config.yaml
activation: "swiglu"
norm_place: "out"
positions: "rope"
attn_scale: 0.177
init_std_qkv: 0.0207
init_std_up: 0.0207
beta1: 0.9
lr_head: 0.00421
decay_fraction: 0.852
decay_shape: "linear"
batch_tokens: [65536, 131072, 196608]
dataset: "wikipedia_en"
MLP neurons of a small language model. Each row is named by its layer, matrix (gate and up: input weights) and neuron, and shows model dimensions 192-319. Each number is 200 + 20 x the weight over its row's rms, rounded and kept within 0 to 999. A neuron's up and down rows have the sign that makes its largest values positive.
After each neuron's rows, "fires on" lists the tokens most often at its 100 highest values on Wikipedia text that the model never trained on; "fires in" lists the words (lower case) most often at its 100 highest values on Wikipedia text that the model never trained on. A number after a token or word is its count.

L6.gate1465,165,230,201,199,227,214,189,189,165,197,186,167,207,205,215,221,195,190,190,207,215,200,209,207,212,187,193,189,235,201,204,230,195,201,188,213,260,217,197,182,189,186,193,196,173,220,179,196,196,189,212,237,225,219,214,187,215,172,244,216,188,154,176,201,191,197,172,242,179,233,195,176,180,200,202,193,186,174,202,183,218,230,219,216,208,208,199,224,214,223,216,236,223,182,179,174,189,196,186,184,208,184,226,208,205,212,215,163,221,213,162,162,169,231,211,178,195,203,212,196,204,203,217,206,234,213,180,203
L6.up1465,245,210,155,188,202,223,194,190,222,204,218,169,243,186,205,190,256,212,207,183,171,226,208,230,196,182,210,162,161,213,206,184,218,215,198,215,200,209,193,213,208,187,197,214,198,183,158,181,196,181,208,197,212,208,218,234,200,217,181,174,181,191,211,202,194,204,182,208,205,187,218,221,238,207,205,187,179,176,211,204,221,206,175,211,213,186,217,173,216,224,158,163,187,199,195,192,239,197,204,202,179,208,175,203,183,220,215,191,226,228,167,199,204,197,227,228,178,173,210,200,194,197,177,250,238,205,197,197
fires on: " under" 14, " his" 11, "On" 7, " His" 7, " who" 6, " Under" 5
fires in: "under" 21, "his" 19, "on" 9, "after" 9, "her" 8, "who" 6

L6.gate2000,199,205,216,187,218,189,189,223,211,199,225,205,199,205,190,173,215,204,192,180,199,189,203,221,167,200,173,160,216,183,186,186,194,157,203,148,215,180,196,217,173,195,219,195,212,199,214,179,234,170,229,224,217,183,218,192,183,170,209,211,166,221,184,208,171,195,176,224,207,201,222,199,182,194,207,211,201,188,258,254,229,215,196,196,170,199,197,177,198,216,207,207,185,207,221,241,218,230,200,223,186,196,216,230,182,215,201,205,221,233,199,198,184,186,208,171,189,191,170,217,197,208,197,235,206,182,213,198
L6.up2000,223,191,206,182,187,209,191,196,201,185,203,176,223,174,180,154,223,195,221,226,205,196,222,219,201,174,191,177,244,184,169,181,235,206,238,202,207,223,182,185,217,226,185,203,194,210,178,191,199,186,214,221,185,195,215,189,174,195,181,188,195,220,209,166,206,155,206,180,179,171,206,212,222,224,183,186,197,219,206,181,247,229,205,189,212,186,197,205,227,184,183,200,198,196,195,163,253,172,209,196,227,200,194,189,191,193,186,184,211,232,194,226,147,186,193,191,229,228,182,210,204,200,242,221,212,198,176,194
fires on: " which" 21, " This" 14, " this" 8, " not" 6, " been" 5
fires in: "which" 23, "this" 22, "not" 6, "been" 5

L4.gate592,186,221,216,182,213,171,190,206,212,203,178,202,204,211,209,181,220,175,220,159,208,231,193,218,176,185,227,201,213,201,228,209,251,220,202,211,224,217,205,186,194,190,227,218,207,193,195,208,246,194,210,182,179,179,209,207,197,176,199,195,191,237,212,231,212,202,185,232,228,192,225,194,192,214,174,155,218,206,193,196,219,184,205,173,213,231,248,213,181,207,225,234,221,176,255,191,198,184,172,169,190,197,198,179,184,198,205,158,191,232,235,165,213,189,184,196,216,206,231,186,176,188,210,202,212,196,183,224
L4.up592,200,232,202,198,187,205,217,206,215,169,212,201,230,166,208,144,182,200,233,259,187,187,193,189,175,199,206,210,198,215,211,216,230,205,181,184,221,193,200,161,179,169,180,214,191,196,210,194,213,207,176,199,205,213,227,201,190,187,198,202,247,221,232,214,184,230,219,172,185,184,188,221,190,209,215,218,175,218,234,181,204,189,211,167,182,156,238,182,199,223,204,175,217,211,226,199,193,238,211,188,215,218,227,198,197,191,217,223,212,209,175,177,226,181,197,196,229,200,208,178,219,248,198,198,210,204,208,170
fires on: " March" 18, " December" 12, " January" 9, " year" 8, " February" 7
fires in: "march" 18, "december" 12, "january" 9, "year" 8, "february" 7

L6.gate1249,199,190,214,238,209,217,195,148,186,184,192,204,169,217,208,198,211,211,221,191,207,217,229,234,183,179,257,183,249,188,203,168,203,202,205,211,200,201,190,168,154,197,211,201,227,206,187,195,209,167,215,202,195,158,179,215,223,232,211,199,216,226,211,218,194,239,178,229,198,231,213,222,207,209,189,205,206,219,240,202,190,204,207,183,191,211,226,200,257,204,212,212,176,239,198,203,180,187,212,188,207,202,211,191,218,204,237,195,249,193,175,211,199,212,194,179,200,161,237,201,228,203,191,195,208,205,216,177
L6.up1249,187,178,214,224,192,183,229,218,208,184,241,196,180,190,197,185,162,197,168,241,238,200,226,206,226,196,186,194,200,158,186,218,204,177,221,188,177,224,249,188,184,232,190,210,209,164,205,191,197,204,211,189,209,241,196,201,223,206,164,184,190,207,137,196,236,183,222,191,197,188,199,213,201,214,199,211,188,219,189,215,208,184,204,176,167,215,215,202,176,200,194,205,189,221,210,242,191,209,178,174,179,177,213,190,185,176,205,212,209,210,205,191,166,212,179,201,147,184,183,194,236,189,176,184,190,200,215,232
fires on: " that" 32, " this" 27, " each" 12, " That" 7, " This" 6, " one" 6
fires in: "that" 39, "this" 36, "each" 14, "one" 10

L6.gate1996,203,205,207,169,174,182,169,235,213,216,175,186,201,211,184,199,204,219,220,175,203,204,246,205,196,171,202,216,205,204,197,197,197,198,185,190,229,207,208,203,204,229,187,177,204,210,223,207,200,164,155,186,212,201,182,225,201,171,217,205,227,208,152,214,180,220,203,187,175,240,191,214,193,192,192,211,228,216,195,203,230,243,201,189,188,222,186,179,212,191,200,232,159,216,196,200,211,240,187,225,184,230,199,200,213,209,220,188,200,219,184,190,184,203,197,202,170,201,163,224,229,183,182,197,180,201,249,204
L6.up1996,205,214,191,203,194,160,184,191,193,156,235,191,183,177,240,182,185,183,151,167,199,190,186,224,180,211,205,184,201,182,204,205,199,200,229,233,185,191,218,208,193,188,195,201,181,233,201,177,208,244,185,204,196,202,204,155,193,235,213,229,192,242,171,186,202,216,215,210,173,200,155,210,205,192,197,194,159,217,179,219,183,159,199,164,239,208,191,191,172,203,223,193,196,194,197,190,157,190,209,210,200,203,204,196,208,195,194,237,171,225,229,220,197,219,220,222,154,168,177,222,217,214,192,191,232,204,244,204
fires on: " their" 29, " his" 27, " her" 15, " its" 6
fires in: "their" 29, "his" 27, "her" 15, "its" 6

L6.gate396,151,217,181,226,208,199,161,219,213,219,190,199,224,186,229,201,204,186,185,189,217,192,231,181,197,220,202,194,220,177,211,197,207,231,186,227,201,171,184,214,212,219,203,219,190,188,201,212,172,198,200,179,186,198,188,205,163,152,225,221,184,189,178,198,176,205,176,198,205,236,179,183,180,185,220,230,183,186,189,202,200,196,195,207,204,215,184,193,180,216,127,229,214,191,208,239,201,187,177,195,185,210,207,196,186,173,211,187,201,215,227,149,199,192,216,220,180,229,213,193,209,207,187,207,201,180,232,228
L6.up396,201,198,194,219,203,168,165,211,215,208,210,211,184,203,232,211,198,203,180,192,178,201,189,213,227,182,188,185,174,199,175,211,216,234,195,177,210,214,154,193,199,206,199,219,190,202,166,195,174,165,194,206,203,174,179,160,187,202,194,179,169,170,207,167,243,176,183,171,184,216,200,172,188,194,210,185,195,167,192,221,200,204,180,243,207,215,190,204,223,215,174,213,209,195,216,211,235,217,198,208,149,214,222,192,170,184,210,209,212,185,208,201,211,204,185,191,197,202,257,200,192,221,212,217,188,221,212,221
fires on: " I" 22, "I" 21, " We" 15, "We" 10, " My" 7, " my" 6
fires in: "i" 27, "my" 15, "we" 14, "weiss" 6

L4.gate570,166,194,224,228,192,210,174,187,202,226,196,191,213,166,198,196,179,174,179,228,207,165,213,177,166,197,224,198,207,198,165,217,195,186,197,199,168,187,193,218,182,187,188,227,192,180,228,181,201,223,210,218,176,220,207,218,194,174,218,258,216,205,190,187,174,211,184,218,221,181,177,232,180,217,178,187,206,197,232,231,228,209,239,209,186,201,193,192,182,242,166,175,191,197,193,193,207,184,184,184,241,186,193,195,175,175,243,235,209,189,168,190,140,194,179,239,185,182,177,207,216,214,216,175,207,211,218,210
L4.up570,210,172,208,190,188,204,199,225,193,203,263,223,218,195,210,183,190,204,190,188,196,196,200,213,180,205,195,219,196,193,196,162,178,221,178,185,188,220,194,205,220,190,207,199,185,199,231,190,158,176,188,188,233,221,197,199,193,223,187,216,163,179,185,225,206,219,215,217,215,226,217,208,205,200,224,160,207,190,167,181,228,218,199,191,219,216,212,227,204,198,214,219,234,247,188,217,192,203,195,221,190,225,239,201,185,171,195,190,202,197,188,205,206,194,223,219,159,216,180,209,215,228,196,185,185,176,224,217
fires on: " the" 54, " his" 8, "'s" 8, " its" 6
fires in: "the" 54, "s" 10, "his" 8, "its" 6

L6.gate510,145,178,188,218,197,230,221,180,208,219,207,222,218,187,219,176,180,176,196,181,216,192,221,217,206,190,228,184,191,181,159,205,170,187,191,193,210,203,156,188,212,181,233,173,239,210,201,202,199,198,229,211,206,191,213,184,207,198,187,195,196,171,166,245,203,219,206,226,211,192,256,155,189,219,217,206,195,198,218,172,214,222,181,216,196,204,210,198,174,201,204,183,185,182,219,166,209,205,175,198,216,178,214,179,202,176,244,183,198,193,190,183,189,172,150,181,222,233,221,183,163,183,240,189,225,174,184,197
L6.up510,197,179,251,182,173,195,177,191,230,199,187,194,198,179,190,155,198,189,235,186,171,237,214,214,195,185,210,208,208,202,199,232,232,240,219,201,205,192,205,164,209,185,208,220,233,184,192,202,197,227,172,215,190,195,179,208,239,206,201,192,174,175,193,207,218,199,184,208,200,187,145,199,198,201,207,218,213,191,215,204,180,196,183,213,172,195,215,202,233,213,156,236,191,165,197,203,176,172,177,198,214,204,170,206,201,191,190,214,200,199,174,188,179,230,204,176,181,163,203,167,208,220,194,211,226,196,228,209
fires on: " June" 18, " August" 16, " February" 13, " July" 8, " April" 7, " January" 7
fires in: "june" 19, "august" 16, "february" 13, "july" 8, "april" 7, "january" 7

L4.gate915,177,222,206,190,222,203,229,193,181,216,210,196,219,197,204,182,173,196,203,211,171,172,218,222,140,218,164,205,191,178,173,231,197,231,193,219,209,162,220,196,205,233,242,169,184,193,184,199,198,217,221,205,192,193,190,212,174,190,189,192,205,234,215,235,176,220,202,193,203,198,178,248,215,216,224,201,192,179,182,231,204,185,211,219,206,200,210,208,206,187,185,207,188,215,221,212,238,185,198,198,218,179,175,167,185,189,191,226,200,213,185,175,168,188,188,189,171,236,176,216,240,193,199,196,206,175,217,200
L4.up915,208,181,214,179,171,169,195,216,207,193,209,175,230,216,180,196,173,202,212,212,226,208,194,174,169,202,194,200,185,201,196,186,158,241,194,209,181,208,199,210,201,204,219,187,202,209,204,190,164,218,208,191,225,216,195,224,217,170,207,227,201,173,203,191,212,172,205,200,222,205,198,224,196,214,173,206,171,210,175,193,202,186,195,174,194,216,221,155,203,216,184,191,206,219,176,227,184,231,202,231,171,194,200,194,207,189,202,196,196,199,190,206,168,190,190,248,212,158,240,216,219,211,203,192,175,206,239,207
fires on: " that" 28, " his" 14, " those" 6, " this" 6, " their" 5, " her" 4
fires in: "that" 28, "his" 14, "those" 6, "this" 6, "their" 5, "her" 4

L6.gate1948,179,218,226,185,221,221,210,210,199,214,179,189,235,188,194,189,233,228,207,195,199,220,207,206,213,182,174,205,188,223,174,190,201,194,222,184,202,191,214,248,198,222,232,240,214,196,235,204,204,204,231,185,217,171,215,188,179,158,194,197,215,198,151,227,186,191,216,186,205,229,244,206,164,196,229,236,225,213,202,218,216,218,188,215,188,183,197,189,198,210,186,221,207,179,236,253,213,211,179,183,186,227,259,213,179,234,191,172,208,193,202,210,206,208,169,186,204,204,189,232,183,184,240,191,222,178,194,178
L6.up1948,204,204,176,202,196,213,216,206,212,179,161,195,225,212,192,210,211,197,189,206,194,245,197,200,214,218,218,217,193,194,172,218,214,245,194,222,213,230,209,141,211,171,216,230,221,207,186,153,189,210,182,166,214,205,159,206,202,200,182,213,201,223,231,188,185,201,244,185,221,201,189,232,189,204,203,210,222,201,193,210,214,196,204,190,251,198,221,241,213,205,188,200,227,217,198,196,205,212,205,186,165,243,204,185,196,191,199,209,186,191,208,152,225,165,194,162,165,198,210,204,211,213,196,193,203,209,212,213
fires on: " I" 19, "I" 16, " they" 8, " we" 7, " to" 7, " We" 5
fires in: "i" 28, "you" 9, "we" 8, "to" 8, "they" 8, "applications" 4

L6.gate1269,164,187,216,193,209,192,202,190,207,181,220,212,181,162,214,178,217,185,171,196,238,177,242,214,192,216,181,193,217,189,190,195,196,223,226,190,232,218,202,220,151,195,221,181,242,234,194,219,221,200,204,218,207,172,212,164,201,167,174,217,189,199,201,231,214,202,150,228,188,214,188,202,209,218,189,213,178,225,188,195,216,248,228,200,226,230,217,209,204,195,174,189,184,201,237,213,213,191,200,198,191,185,230,189,193,210,213,178,215,195,182,177,194,216,171,203,177,192,215,206,208,189,193,201,182,215,239,172
L6.up1269,190,234,238,204,184,198,212,203,164,224,201,178,212,169,179,161,193,173,239,225,200,206,202,185,225,184,180,206,215,192,173,195,185,187,182,224,199,185,179,218,181,192,210,184,200,159,229,221,211,214,227,237,223,226,194,197,210,187,224,208,186,192,194,179,213,168,192,243,199,224,210,206,201,196,195,181,222,165,215,157,203,208,230,200,199,180,200,192,195,214,214,204,206,199,216,202,197,205,181,198,196,194,216,165,212,205,184,186,190,210,183,215,160,222,187,212,205,216,217,219,175,211,199,171,148,191,191,191
fires on: " his" 19, " its" 18, " their" 16, " those" 11, " her" 6, " this" 5
fires in: "his" 19, "their" 18, "its" 18, "those" 11, "her" 6